MLP neurons of a small language model. Each row is named by its layer, matrix (gate and up: input weights) and neuron, and shows model dimensions 0-191. Each number is 500 + 50 x the weight over its row's rms, rounded and kept within 0 to 999. Numbers have three digits each. A neuron's up and down rows have the sign that makes its largest values positive.
After each neuron's rows, "fires after" lists the tokens most often just before its 100 highest values on Wikipedia text that the model never trained on.

L6.gate815:503426522446491503452602594454534501590408513516504507551462630465566517511626467455533466524417473625513407571450493514452559486483590530454537501534498548481537520578464549545487497520552496500579527581485487456527556486481577498519533503574526557499472429451429469333491503552567438495488512491524459532530415604461526452487555473447518495563490392544529450467450474558537458473566518519383576467424476538455513537470395554492539554490422523531498536471460573494593492505437459502538523412476540490503546491469488434459519467474530554441520500445489558508467428531401535533
L6.up815:565589429452465525453501522565557542556526411474462521514480484484585503550522521467530490437461479483571494541619517466410490534401528413467404572359560497508447513490470504531559533481539592448535570428491422512471517501497487521492509530448460456487496505428527585516508522565493402554342498475539612522548489520563501541544472591431535551500415535498567520518403558535516420433538445449467468474435540529475531538442495508612538482435495478501538443499485562506495555461544460520553469518476551511459428522578460518533514557523425604595563484487561511486531532559574436482
fires after: ".", "\n\n", " and", " \"", " was"

L15.gate911:525466473455498526455545451556526508580450544580501454393443586557502480431432459513622487491430528484604470574493484575451477541560544521430480500503453459456529470544507461489496528508533558512465383526568484513480514501437461527477493545469483506492525426545533542413424489560452525434445497534527606560511543469557545365491506484444550470520519515464432443479512569461538514516427535491446473420501511518459529479549471523539488506588433541566435567538565485558491554481507515578359475378493496527634394499506555492613390518496469465518438531563595530463500546474484477470
L15.up911:454545504435535513376580505472474489455483581388481525547460464438511512545475461534554390533426426536491443503498426512402570500473442620413539512462462468505481508547552509548489389546524496527589432488539532542545438421492391471449436407474527569439475507509436466545509539499502550519568419571503502513493475604559549514487458532427430439511455417502584522433488465529538526571503540475452540546536497481472529528615520483535518452554561348592457467562568508585461482569483433496458455473518541505519488429574550479509527493433461462526447463472481451513548468524517467464
fires after: "|", " |", "-", "–"

L6.gate70:554520446561557418556501421552530517559441570601501488516590577471490496465482471513499570502538404478634480445478505534380530524514454441492468390509516500486481506492468457536445534530541560367484497509504510462453562439519584499507463501493512468418363505536478528381428401501511382453444457504535497575490487542451451604551469468498491483507400454454457460512488507498448423370443475428477544507540513526488501499572450473506549456509436533481432504530471500454545589482473515639476535472594492488402516470446450463452463498500436528498431494488477524499479478581528459476
L6.up70:467517448539522504566498461484558450440521498470489403479455506573487476460472459521495431505575550469523470432502568534426559510485496546487520471531367484507419559488511439519504483472545511470532502479574462471572543540454491466456465509551560500425457482407557481476628472443440522521500579534514400509528486558464380517460475477532422546538494457555530467397504515419532566459601595462403483572475512484483446432543446473535571482538504521374475492537416562464553427516462458479484500585602447520517401587580491512490459536469522605479442543527438534569569422444461455438
fires after: " (", "-", "|"

L6.gate71:434492491501524451505510462470546438425529490516503527504510456532476497509416461462569383505529508597496479509616539530460481484473414544470469451408486500503481576527489473525406457474436465518446507495427497443532491557465432411483479478522564346537425521560467535460548527511461569432569366450498465569475555596495468540521460467479507489467552428604598516479550393486484546485551570554464497408560607537563485514519501465418519549507525441465460401575539462576534501503518546453530365432545495513492501505621543526544492436481574513555492548512551510462443471492535493456
L6.up71:515517499546561477458506635436473434417555492534497453567516433563408553490423497488509399497549506461467443525514530536491463470425559498434527484486452462437430583421498490451487521507527564507403510474516527394388468393359496554593520506529486453573472527402539515420533465575507423457448499510530415553437458503464520449535537454523517525469477526444566582514489490486478517592534485496537476471461556440499421521520481594455520537525412434404458617516548526442458475486491488522510552462564520455549486504449517549436457506543535583538449375551504449508454541494427505485
fires after: "|", "-", " the", " (", " The"

L6.gate913:395505550535494472548453513578531494539486555537476508541465469488485435521374515500463455547499443528530524446479495565450472535450559479465546393536509498499543532485520397491471522452501577494439468463620454473540528477530490461564471389451542435484615563467442496559480506466499460404446497486576507519414495497531564503635496515473440570480470414536574517531482512523430492394429571431526564414460517409506574548443538512525510435500511465474499575491414445517494461457558513483503480514475540430486590458469664577620503488490486434511589521543516527430441492504457455472
L6.up913:509509621510554458421408562606517504510489501466589527474479543437513455553474553493523501549580465667511422451514496640460466507484460486545535438454528482467524442504463553421509485478629523591488454485518488513431463550516521560531529504504615457478440447427464460459489461575533606474452500559471480489536469479509503492461513467493506505517413498463443514524423497493514422466468508503452513398431520474454499512476596464555444428646461535466468465495498504467552530555485567531547579469513566500485538480527568483558597457598424414473471484518515606460524439529580489511
fires after: " |", " %", "|", " Title", " Votes", " Role"

L7.gate607:522510506511513516533450527450509476546472503551495622540523464494528572509494515497570540469483459439605558492544415537462609502603512586509381364580536466522588519562458469480515464500530445499479461521478533485538472532518543597530535509611444505450398567586540520439511476527465583404571479476489465603521537571563524437512467463454513557474493447471479473458479510593440498441574539519422531480552597528471433553452444459490586489457504588501516458404464422442449494484474538526452509538419536459555505450469504487535430514548493488530476459517438401403477427539538486427
L7.up607:522528504518549519539527505530498498572567481566532576424503579418538528515516507522456414469419480506574484519464515510434478477433472520549396544490559514498525575493520508491500455520535427484488500507495565549578487486460560452588462479546542424511458466476444544493501491452458506445520506477579488525523460514623578597540421487562531542556500446602495560581538438484534421383439550514411521445394497508600516488452455557569468461493536536474593544416560609391532427547505545538486500554620520486519539416505454392480562497526510534394504443470482464474394511477501477546
fires after: "-", "|"

L9.gate427:434491450450519509428459522509533481531414544447510487543565580456467446402449470535500479491454479506503536593460454501461453504533465420475554398555493521515559440560485553532577464493499467461533445584402334547523517567487526564481495528428490540532489469672485515563480548549570559446492442474534562473552524547423508427540526498397451452509538554514499554539547544535470539559474491500475573504408480500438483487496510510459501492477501525485662534470509434555544462417464458406537464506459441506608512460453426556434526472470430378470585491530449449531490503534526528507
L9.up427:602432537480493442482588555584490508524545535421513562455449438481574498529535496518490422430478657563478427416563468476471472501508471562520541618579450518460468457490538502468532484520485502522488531500451610527424478455595530490626379472546481511574528404561495554488501472412483528564506508556569458478520421415486472566538477378509484518373432445559512552580467482500493467515454480479407527549499506493567558546582584402397487484426507557555498460537519473585538532533551487500490507486530517444475498534555544467502514549483500482447485489541539489479502533433543524538
fires after: " well", " known", " not", " addition", " served"

L15.gate602:426374529477511516522501485546549518495493491500567430491417459554459448478532496516582473584539565397497510458522418535506539459551454525537399512453553448421486463506503420508496553446423483536429390579563541576409511509450455461488532520521529508438501513502498522541487491529571468576523459481611538521526572448517464521530512445458511496519408545470545411558397587556521450601570517496606467447485541388547499426500511542493535450528518509493491598526424527467483443472450507480547465525569433578515564485524559469570444540527555469517430609469637508478448520478490510433
L15.up602:454500563470482485448545528522495489534508442450514564482464469485501535465562527578456440477513505481552575484506408583488536454477423578482536517375502524518509473558507571554409474490496417475468436537523506611594534546464458493554532429562518604505342544544504486518495585475514555450431452517520484492550495478618537580449458500527517514523447551544518579466458505469442511525539474502394539532613533474556583550550532577419412457473456452427505471596432568553544481537505478497509574570436436507600508472457501456508488495420445537484506544445515436514408474497399482444
fires after: " |", "=", "|", " Production"

L11.gate63:444583497475590433544490472563577489411511604500539462482490603564571463502435488445481531471538434484516479517545453507444381597548563535427507422480451508572526505580550504490387548460460470520550444584505411462541440509449499464550515465521580527486530599482519550486471485534506470512500542442528556447536470520510529501592508490430472579517505398465527535537392431486496503423436613422548550543472517415488527570533531540473485476570413427519502530486480427458556385517446415489530474533455464475495468525459514456526409556537574502527475427465501558451388487496461526482
L11.up63:529410553464571587403587508527357525528490484499563576396543521445420477493471470549434580532489462496569532441434427586523454517478524552548517405461564523515519524493507563499468468468459544492464462602571453459431539488509471502546496546565498482538552438467337513391556507445439503453511529504511467482517457532481505503494420513590492550597475462436537420543513598446484504465449546419531619531490463523541520506478558483524478401545519459492500478581606459519495511490541499470578450451496450472464494578473518546551533461534553497430521552474552413482489460600514510539
fires after: " |", " Candidate", "|"

L6.gate606:383497478487572460421533658477596496557506561452469468520522516576582618466503539411515503577495451500523494476461557494447471494500419489425517557409508509523584480400505557528516500516510589478473533626533492437413452422465584434424558505480475540545468497550507569526457458588502535399479535504504468534537526485486419536520509499494448439532541498512518522444481536553454449474512525459483553505436562499396527499572477458478481451570583560461474526555417550503487486495510469516587482548562444524503463518534450527634443532471449528376526502464582538517498498492550559408
L6.up606:440513542394557512448554555459484563445466477489489494427383529549428447442535441521428482570551525486413481551511495539553437518479454446574450475507635485493417513495546512481440522497469525488570503532500398464510445504490478497490512526441579475472545467625518410415442601497506439445505502531411536521521488498453461549563498458449532447561527438448507441436463548473432525408526533496619467530558435590484465489463437523529428556469472489532579459588484547447522533464568475440555475542543538504482574587522460504519610423501526460505449476469563573489523380482515447556
fires after: " |", "=", ";", "|", " the", " in"

L3.gate1020:499553511538523459511491410498534524427507556452521547527536479506517471496506533475513551473458503398541377447487538584521453488490436527416461491474559519590553567488530500600437599538484456625474503519516460540442490546490652425432453540497420550469481515506497609505552589544412495468521496536525538530465520534486487534549512459423403502458491448487496477489433601467460507497427526452394537445524490528493532565579464637478511524585562526563447549497502494522461507480443448543410498538497469536498524525541475506555465528501457420458416422493441491465639475361499474481
L3.up1020:539536579511475545544509507511388485503525441475540539421518500556527549521567412505435471463516514563568428476515514414493506549527600419473496471529466530402421445561455441413454489575456497536508484504488524496442436495479460508434445534597493516490565478464483476497521604506436483393488417509406531497624497426563414535490507478507438545525492487530451454518551451442519417519562398599555510507423545512593589483428514513492557530451537486447475527578486463596516495493503563564564522453524555480497547515609437462475495573538467517514563489546490408451521575457606424475
fires after: ".", "-", " of"

L4.gate424:498533555531538474524443560511502546431456556490482343539623547537504514468530516489514565419485439503381496426549548511518503580487566582504549510412455472536522478502468481471525456474497590475517469504554473492501414558459607457520541482492472530506514528359448498412366596477544469613530508526528468472509484518443550470435456520506537503510468572466443428500538472546506444493588558486492505438519518522552453507585396567508458471497448465511519468554488512504564487431508446482601418570441459509518545476489478413547460488439534430387481419394517501478493427481432462547
L4.up424:475494500496478513612417562506423494422528486531554553542489582558514504511465457482484505473484423587536510491404519485478479597549468436451532489550484548573508487417496450462525528593575453465576576408410471425491562539495503596540471469523503456494480448525534563426525470593445503558589580539424458509511428485505491508518621524529518505599590551563402506440475424471552545471578557452547514463461481516494504506493525540441535460532455444566449501422464524446592575530552445556469506436513537508428533499612461438520455528505537555486467470501409425485524549479396573471
fires after: ",", " •", "|", "="

L9.gate504:488527496558563431501513616593496506494480456498563491505553585458530542521565555452485412493427454506506489470480388590511510518496431525493522536446539446576557562560432496546476409459591530472474405599426461460529528436448470563510537487526485531442474467491453435517529550577485556425502497507562607448540482492505501505507433463531490495415476495438526448533563552506470541480423472537578506412396529542477476544536428440546542524536427510553447528459551521579511460455484559464562525497464460554524509485341530616488550583451579496521356499569490558491477464516471526460
L9.up504:438503570421536515453518480537511549577518452584486460454499571559469460454482484561492456567482407570538532507556499446453446466544454552502582555506419509579557444551520477484520564466521592550499452476533497432518463518456557418520396466509533553413507569533345414519479579535530532466505505482426600462383497574497499484571503500537540519440454523498568517473608427460448536519393435472536506540496499467517447500529539432575510509516387539468520619520561472471560467547525526450499516472456470405531427514365541497484538501486546437541464445456487510490483559572542486440
fires after: " |", ";"

L6.gate811:522495446523567449436580610540504462531490521484519420467453439532440475523479433497505543500603431462457492480543470523486482452497583571471419463576470477465492456464493522493495584577549476542521538553452473499410540461465517558484483422559506447477513524499563492539496402468574565459527557420462573480423454536593471579638510457533468494470501528554551457601551553421500500555559504466601527487502572433436464531529427465437563543558552386520529444450538505473490521432529519460550505460497420456530584463466416536478502548523468454534490545520450517412388473444457600410
L6.up811:492533482523520459425482565520567486570501470453491434497507531545409521532552453512528508440467378449571488548498467538484473465457526564429414569549590480502496510425464511466510577517455509532482468499494566545416435447514488534484496474582525485471575536467504511532446475542585552459526523458455504527393486573517490380572467556540528457477485536567529510643518493466527487455541467420524533437427582498448430491454397462518504556614447473601555399417564521476469485436559569549509528460489522506440474547453554587525540491573477388377506516474477549478476512422506560416
fires after: " is", ")", " was", ","

L6.gate247:536548499524565507490537383399525499492523483423544516512444470465550577410569512545515552388498505530505553474494513574392547483498490408448488574414482476495444537492455576609422481567448501523534477595537459496552502486479494485445528448541435519529446585464489433425501525599552493493458466448586497491571549492440504510478458535471435451475527474537513501488495585504398521529451542470453496471460500519476593581536417544411569503441469542524438452577481484650492429415438452454484593441501486452564567429494518481512545518472519438468508430520564523439607478453454540499
L6.up247:568513485489596499574527503494574497498480466487511582518515472536568564540461464508438581498455544508444529554587524464490426509497542478483446504499478508467579537443488385447499467558481471527639491475563459516574517415580485537433533515424415427486519509414482655432473454525447442431495429484466522472534588547537528613482449529423541558571407526456510587518511489609518474454541482501490422551578494510624481438449470490466402434449444482451575490487518520459461456510436554467496507493478540516514435471493404432557483482480496507488591546486402495530495464549525423483
fires after: ".", " \""

L11.gate749:538491467435471445511480586558502474486508509533532463531511493527520437488548469503538402587582439548492485494412573437393450503483504447509592415445534511492523465501509495489522537484502539427485447395480401476528530519515473444473453427463480597503509495579419609478454591535631496521459498412484513593477451517454586425538460440442490482530471570497429438564528414546495501525637523415506480434451526461509454474486520551437491606516488500435619431397540554540479590460474581550546474480472558550542530494527515514554471492431532442478451400482506535518550484529513516467
L11.up749:517557511507564500559487500446563551494486565516462483593532472463597483535516512494487492474455586476433518542446551466536441620485495450437520476546468457486488534495468466525586461532453492428518479470380550478586558521598529489548487436551490473417436488523519485459475508627502518506475551486469504479514497480538498609630416561515508538514379564465503622519480579473531535503523505544632534488541570565539596527433531501465478494431499460527460504544519529522509490458525545463549509465495421441551597513555465580414429438562455466391409525478476570570622467513497525502
fires after: "="

L6.gate116:455515548440472428488535471523473509481476459468520450452447536493510563501508605488526500381534473511517496597505522463466555491468546585446474524516388447569533455482475439559421431431542570522585461495480477529480466516490554492494534435468510535495509514597401488564550497493483492497463554428543579493526496501476469591550473636423426485429529529509544496505447457515463528509465424374581530491462590620434587546506422540464411477531534410610424522473384540507483436501507483438539438527464494514473454609474490532524532495553404551432482536472478512477488516467525474379
L6.up116:493533475496584507407475539506531557586531511558514463550471478460516454496617468525462567493501510464508527492427475460617495577359407502449450527506511553475549392458551446503560597471570539608511512554485492632428445509480558571525469534492546465487516509468521489457465504573503497502424543538441483552483428580639399451516536441530559517488533537517580516505497542485495542386489456548575472474451528499526460489594479440582492494555502455442465528490554450402447597476505573497515509436474512516509370457464459462434507482462542536443516558475511507508459437440552446458
fires after: " was", " were", " are", " be", ",", " is"

L9.gate948:487511432436579407567522477544498419517549496502560551481525433531447548547449502469571438467513502423586507678566541377415516510527550553514456501455487444478481550477464487486579558506541472546466507428525515484458508462484504406460482463500522498434455572616523495448615495496480509417540414390525538495533529517447559488523433403448455471457520410504524495499470375503495533510540589489454487479510520517514428435600409496532490531403394527429530513464490448445590458513495479585577463472468446466500508482422478495466437461436531533458480524565540518476539461519483537447
L9.up948:572520459569483502502491531575496487553503534537510535416514473490629474560443548580479475507498509456552502555555550486546446501488539429606435421477533535504485581454519521534460612573518569440504490510524521495528506500460439431429469535474509483386509537446421532465515445542488464539418444515509484606493515545473438507492492492511411550484421504536434515500466555384499438477514507461400571481483492555586463495504577540570476523480561525535484516511444474430484637463444455521490503587555536570493390467393561459505481567464549503567490537573578636539541497519439444598
fires after: "-", "|", "agan"

L11.gate839:504522559558457466486445531424443437481538492498440441504527587485479471508551522552534449569435455522475426465457407435455385567465436444419442494605491476499526511416419516546474480592522503543494466463488515406492539451476512533419538523512463551485424424475415656608530488610540586466561487495549503454392528496487456466488535422541514550515422520488427478556502503462457497484447453474482597489412548560457491464455516548563422544511464438485538514498477447515526510484451512525531622552577527467448451493427526503517440554610447426561493555569496538505542541514497501550
L11.up839:517447562558448494453378579529491514497433624613497492416444548473548425572513554467537503489464506474412519418593487461483552499475524494427459616611508520451550509493526571455587515464536539481443480425497566424527426542428477491483618550470547527488501475574427537519514485515473521510537551634536499435462491506434485531525475488431459503427584442550464494415466531467558551495540460516438483504492505439554536465569521420485519516549516464564466506459477467539506463474504518495464517556516517537527521565525499598533566522503543448339565452500431532482512584397484493573
fires after: ".", " men", "ris", " stra", "ea", "s"

L11.gate673:532526558456442516519464448468444528549477587458566559528554601479516525451509476513530551474552529577499468550504554557530461547511466400516531437534576487475466439406392457550534500553498546428547487458402489523490450503534532492443540442497427482497522431455539422401428537518538492459501532557531518498482502474408554500507510440437489480497465450413440486502429510493611422494517605397495546496495529597475542489482417619455451448477500526504478464508564470533583526521498438473538528602581527564476518554529494547517472436540400340495532423599518480483534552405489520565
L11.up673:576428499482455561532468474510520508349515476482532437488415481484423519499580463587603505485451431487518504531483505470497437442523547555523518523663574534514497530515532457537522464465464572465483512466471497415518497417515466581446453631496522574476500550425397430506441482552512460460453393534525530544469484531453480456459443538459517551480441498518522459434414450592572478527452544508375479553510433542403493552525439502480486456545535437484505572532554492513583484489476444566475460574521474458464541501468522609442415534405550465480504401474493536455531527486540485588
fires after: ".", ",", "s"

L9.gate429:467544474495474498562462496475391464448549572512588515507515513512443486491627452516501481520536494501467530536533640434445566451533440522532545533499516533578576563470530477594425478510519534447455411515464484380621525555457575443470479436535484486574482478511515480455531523558498510518449514390493477501531472524472581470579549462514419463605489455616549477527505452549517546545557545531544561491516466465531505474487392525542463483485513454527498428469448525521593521451547437567566472573549522536465533562487589454569404466429531497443475552631535479465530444463386545515
L9.up429:557435484547491498546397517470477511489527383447541427443581480458530548596482457521531535451516481481518520474527555509504534435545504474436504519499495536438551588549525487455541469511577436514462537538570574442514516512494434435464398453477568508480432649519577524441413487447501571513528528514554563498598461561525494592433563488424441505557527438534474450468475522494486524457523488494416501449526501564575439541476462557451515554496510507352488477579422393400581526441485524556443486557424514501465577478421486502562522582450428547478459500553503457383553488505510480508
fires after: " as", " there", "|", "=", "-"

L4.gate673:416491504425465556460497521501563577520469601488517501531549528541443513430492475501509570480467506449518568489537581539470430399600462479499566420455543548464500522469503429498504583523454538573456496541509436393515536472456498474387559477483558600516444541471459474550487579543472536493545536485559477506491496478553540477580624517390477554484585430543492458450524531445490403569478614453499543542492527465516574597509466434500462496530489476467533560566447470547418516404424439445528460508493473453492544518521502512600398374413564478491491483529577554449490438540450488481
L4.up673:569518516523601505452476492471459500453427467471520508562521516520459448445439424537519544577550513553373425488460449422575439497486558460579601439549414496434508429511473497574561441536534649551496413448498530473498379529455509455535500511464522484550564545442473476432451505516506555443472456467444462485502519424550491453533547454464558461524547512466382562502475568510562522466502553575476517532438469556467459504562525505450534492572441522499421480439604466480424536484565508435567429429508545513469431518503521589470445426494557455521529481473577452566544532464581403476
fires after: " |", "|", "=", " (", "\n\n", ","

L15.gate376:567500586466597482585505485464533510541440522535542560448463486547476536422476584472583419509659490517460519491434471436519424456561508569474381451526511434504504504482525490500552572427457552515517468445583441459434594519488433459494485460450534461454545461553470477433497471599565525450493467462484507479600526461486546520574443505472519523471496467556565505522475584551468503441526434437588534534488577414436498460531510443497579390537476518534524604467454466466563545612479404532496578566527483487509569481516522497496459445592564531380479513536556491444476489464546491460
L15.up376:447494389435501421399516492541517522487455530554551484453570394557536410488395463471535538570560559505527451503615487462441502444470487483371378464440536436406474499426453510471445449504551523531473589534406467569566570511511484470489544514533539469511497543377497473479550499547530464510464457417495567588494471444534561505411482603446419471550532525482563516499432463510435596508552421486526509494494443500422446513485535501527467448451464494465468560529601439489451510477502527565535456371480464455528456525499526487549471520528536501516573537546534518595480533570499493553
fires after: " |", "|", " medal", " Ref", " first", " Release"

L9.gate955:466499485568447421617498451463556397464371513456580428531551476571474570424639489473542434581480525540479538507445544477483512421470460452433527456472577445534435530501488538499513432514513533497510536508555487497541463527467535521412593491525502555417516421515473488484396512515489519494558562524518595564490505548495482573494424473475536508499438529453496448487515558407431490412475381516420550442424557505525477450533463457489494500445488522534473543476544573493482408446401453476449482513516473450490563506521547442477457504575483530492508484517520716536488490493458460436
L9.up955:541480462493514454556530429450512481455440441468501495546530495495555537382541567543450445543558556527527545460506567451469478408480483483361578539509471420560460566501505533521460478531408569469480595466562532515585485412513483535437459539444486539490518484467439497512418448446493452528549540584487485541558487607560476563565465541511483512498362485416611477457520563459456478417402470476541467417507443521541455507481516422460515503434465572509461582590556446477571454533435417485442454499506484542558504456560488426531475489557519578514581437476478528545472434493442400503
fires after: " (", "."

L7.gate515:484546500519357437427448405575522465509572535546506426477507609523430435512484544476567486525569440486575601562409415470471548488570516425514506496528487569524572574484509531500537415532373582585492468511460512529498552504480540533530523557438519549514479519586558515548499603488518556466551416540533535452529458452545502504593437529457461543509534501490513551539516534465524486547502409422524540480416542469461498492506511550411577471472531468563543574513517522531557518523501565509564545372592482521550590514430415491536465507499506490534588466563521526536427488407452523549
L7.up515:468464460424438508539452521590516484426460507546445547541452548505505530444469403508456389572462465526453623588486507577557474546408443493406597446549503468472478443485526436402490517626420523451456468559488473500546508605619494500536544452505518535493500548500428501431431522533507482534502509484560435555481507373508436490479463492477409562528455495440554567494570469579507467513488516475498497506584439525547520444544450430480469537480504491484434569497508480525462557489483504428511525520480501431515350572460583575527502515549541523612501498490502568470536478510425464595
fires after: " well", " such", " known", " comp"

L11.gate582:470531450447490454511509533497571418491482526439453491470485536463507498500593468455442506421490489496530529471395464483519489513533507553560473589514475513497458525437479525516481449526559478484521434540485438380447518418527460474408553437588531544506554507509474586429489549507590413430400617556526534568453515516570476527611550514401484462457471442463522349486463505509544518501428513334488542471432511525529464508591454532483518569501419551495481533399479450467509491553528580487551504526567524521500578462516451479535453580531410398456544595501548508467497477535418533476
L11.up582:505462407556509530438509600453514442418532443580526487520522400564470463557486492536496514489562436541541574497618556488515522490538497503506569507543513563473515464484505507572480516492606569507545534474497517494615465533439456467511414540567535489508563541453555495505530481475425469580441533528445557493454418514547556478520449431591520532490480503478563468662421555409566491460543533439597501531471484519512492525509399454486479556633489532428504490503610500540445511461478610473527455477520519427522521483533573538443519399525454396399498504484495526503457610432513496501
fires after: " is", ")", " =", ",", "-", "P"

L9.gate907:516426545393416457431422575495469486430522522575489426535533520552449489522472548491543496598504471532487497492528565473440521512410411494457495504492486474451468471457423611469569476513475574535402515401506562527531476493483501472562524563477564525457525435552514536470454492436461535498428397522524548547524600498421549542434490478516540544566501458376411471544470550522526525546526458360494481465485528609463513513463418492309402453538516443503529496548469523517556528472464448571492543477478490561427532523561463543486491491478517544516508469625557521514486501463559567527
L9.up907:499531511579562490541505473419444487469483440410481579511487413511545458552483430514541510468582487439480523441423526521527517490484492459487588508504542504522529467545529496560550537464467512558484404501453493496536532528528496451470540535519403573456489532491471562443428544485512574539507460465503657459468454589438422483531544468470575488470448510455542487511547482454587454517523503443599418452467554475579533522500612480530545436591456531490507551559549472457605522392552619479593485602505542519517435487563424471486470602522540501466454433571440564510432527431477578595
fires after: "=", ","

L6.gate849:497490500490487484562519485453482508471485511452483591493507443415543583541512557455499422528454492521428417485536489512419435461439488494344471516511529488472504563490473536436536467514478438484538552520540451544532501515505569549403564478530567443489565518450521546443515474491515457502458521417529582541466507455462539584564481576497458479562498542506435596528450507549533516461598549539473563500498547535391490455366509501533506498527483557433604552559358518508500476534445494554602398502428396543558475474557529480447504529548387450560418554445392485494476485423479450567
L6.up849:458437488471568481577518447538491433437464555497446500555585566472547417571474572493524418534465466546454471550446472501496386543570535491569538564516493486496466573449476549543493475480516527499518456475489463447404531585522548426523455551447488511436447458452370482523420546414464536540549497430473461475513533412394516448440452564540424491442445538500456544485483474476500491512461445495527551524457513579614481478454485655517467523396487460497553554511559542529419502438426390420490526469527512509553499517532441513520412449518548454516533535513565518588573514526402481583
fires after: "."

L11.gate662:453431517483532458505410572491479470559430494488549531526486476506434452446470529498484443436483489584535478502486362562514474506479507495442426600569522480579455550534547470541526472519434503525561335512484470632413463506515590495544525536636521502532449508557521522479415528472534514506493471545553557506534428414443516616452379570528480520430498470533569559558421464564502471458509528534490510446361529581501522525491476443546518499431580391499506403468517463561519510540504429508547503529500441458535511524482457480510508562486507513381528499460484549494427479463537426472
L11.up662:474522380532527561497485553470546475496556426562519440495468539480537522469501491543481441503487460469599476549450467417451469463481452510442497516615533467540483424475541509568437552636576554489468509559562461565530536608475526475467565457536531507579480544457474568562565539448452493475451535554528525519511495559504416526526514569519424415518505462589575521552605488500486595470389500516472460518528518524551524503599545433495520505473575454545593492528595469584546555587503433522522505412395493484522488545459518530435423514568463512515576451479563544450524549486358503494
fires after: "\n\n", " well", " such"

L9.gate245:487527608542512468471426501430556478560503552503547498543527529495533528491523522482490537410420546526590462559453503465471494526496381461484536560454465501625569389497538506587410480547603483509480420563525418481504523424563477504444491491534506571517489408515478580462456459610548475492541487418471589472503501512386521528584488427482547556448529431460490555514480578454430544394486520441498532425446550573474493431509426500466476491608511486493513494557447559571467430562505501562555524517543513523417584492469529584526512472497490478448476483558583527440428414439439504519
L9.up245:458493606443556587434416515494461573533503515432426486529464496472491541441441508495514608494489484561493445481539574441452402545612513527437545512439477533551524411506577531543494525526526509574547472470530579413544555530459506497505487451475437463578488429487466467512516513484511458519529507539462503401584391578486503513496464500428590580499506470480565571527498514462474538526464525520419430480562442543499428488406482500532490541578472452473567613554497542479514483538521482478549579476484445412404465611445446449432496446495516552479599497424552387504475473583483524592
fires after: " |", ":", ";", " has"

L11.gate245:484445482610471515510436511471494505463512509535562530516566483487570476570532478541562508573527546526491457528587529472480431541567455529542498607473532491497503499502498542516460489479518564485506416447531510457540554452431441512483480579535432590554518468476525501477462525534488428489494505499558466439474479396431585465503516503472471470465492472443515475498468459370603484474552520539560536507551511516542632509501448544415347516595439448428437423446469522536455497463413490616473461582519508418580527559505420556544509454519502412404570547459459485526512669441520518536
L11.up245:444458576566492546537498521557582554443446435507551519457442489508462547583513471558546410505545574502463505574519484499432490525508473565483517598525507539400600511525474488556619535485572564455453542467520523515496503563401529603440469583438488478502482483473417544505569491512524588458506417573522449473500556499456596486524439464452486483476541559538428502569471514520530479498501429470526474590481510545506515523503477476434381518489394482436533526587546455571432517460444479621464507449606533485469574585511519433466467389439548490493478519506435475541598556424468466466
fires after: ".", " ."

L6.gate727:443465475496440450486534604458459510427438505514583426541589500504534477582447495471450500516507519504440512542582557465482535510513496482401508464469525555502541548550487588466514389492562481547538493430568511456485530464572533596472570488517465458525539342394484626533471488506482406559451484509545516435606592437467528463558475469485443495515556498505530568531547521591556501541562509476492524497526485548511502465463478570552568455504531471494594457523478576473506577480398473512595435551568560486505439501508394573541445519438511434419587572532543558483522575512478445504
L6.up727:550534532483538463640532436465423463390524596563465568574461506471589420482530558487531493511490407465537467447560430511582537517537532468456448543549522445507586495449499487519460596451549518539541466482504460458547519629535562443484512555475548540511466468581540423480453559514430590489504468418463491477514473526482525462434564447444496608513488455556404547556470403467545437466429506445494486475475516512508518457445379529498497470528437508526548514487465546453511456456594426425510542365552526514502513508409567581525440447442490466551477502598527469507485579486466484512
fires after: "\n\n", ".", "\n", " The", " a"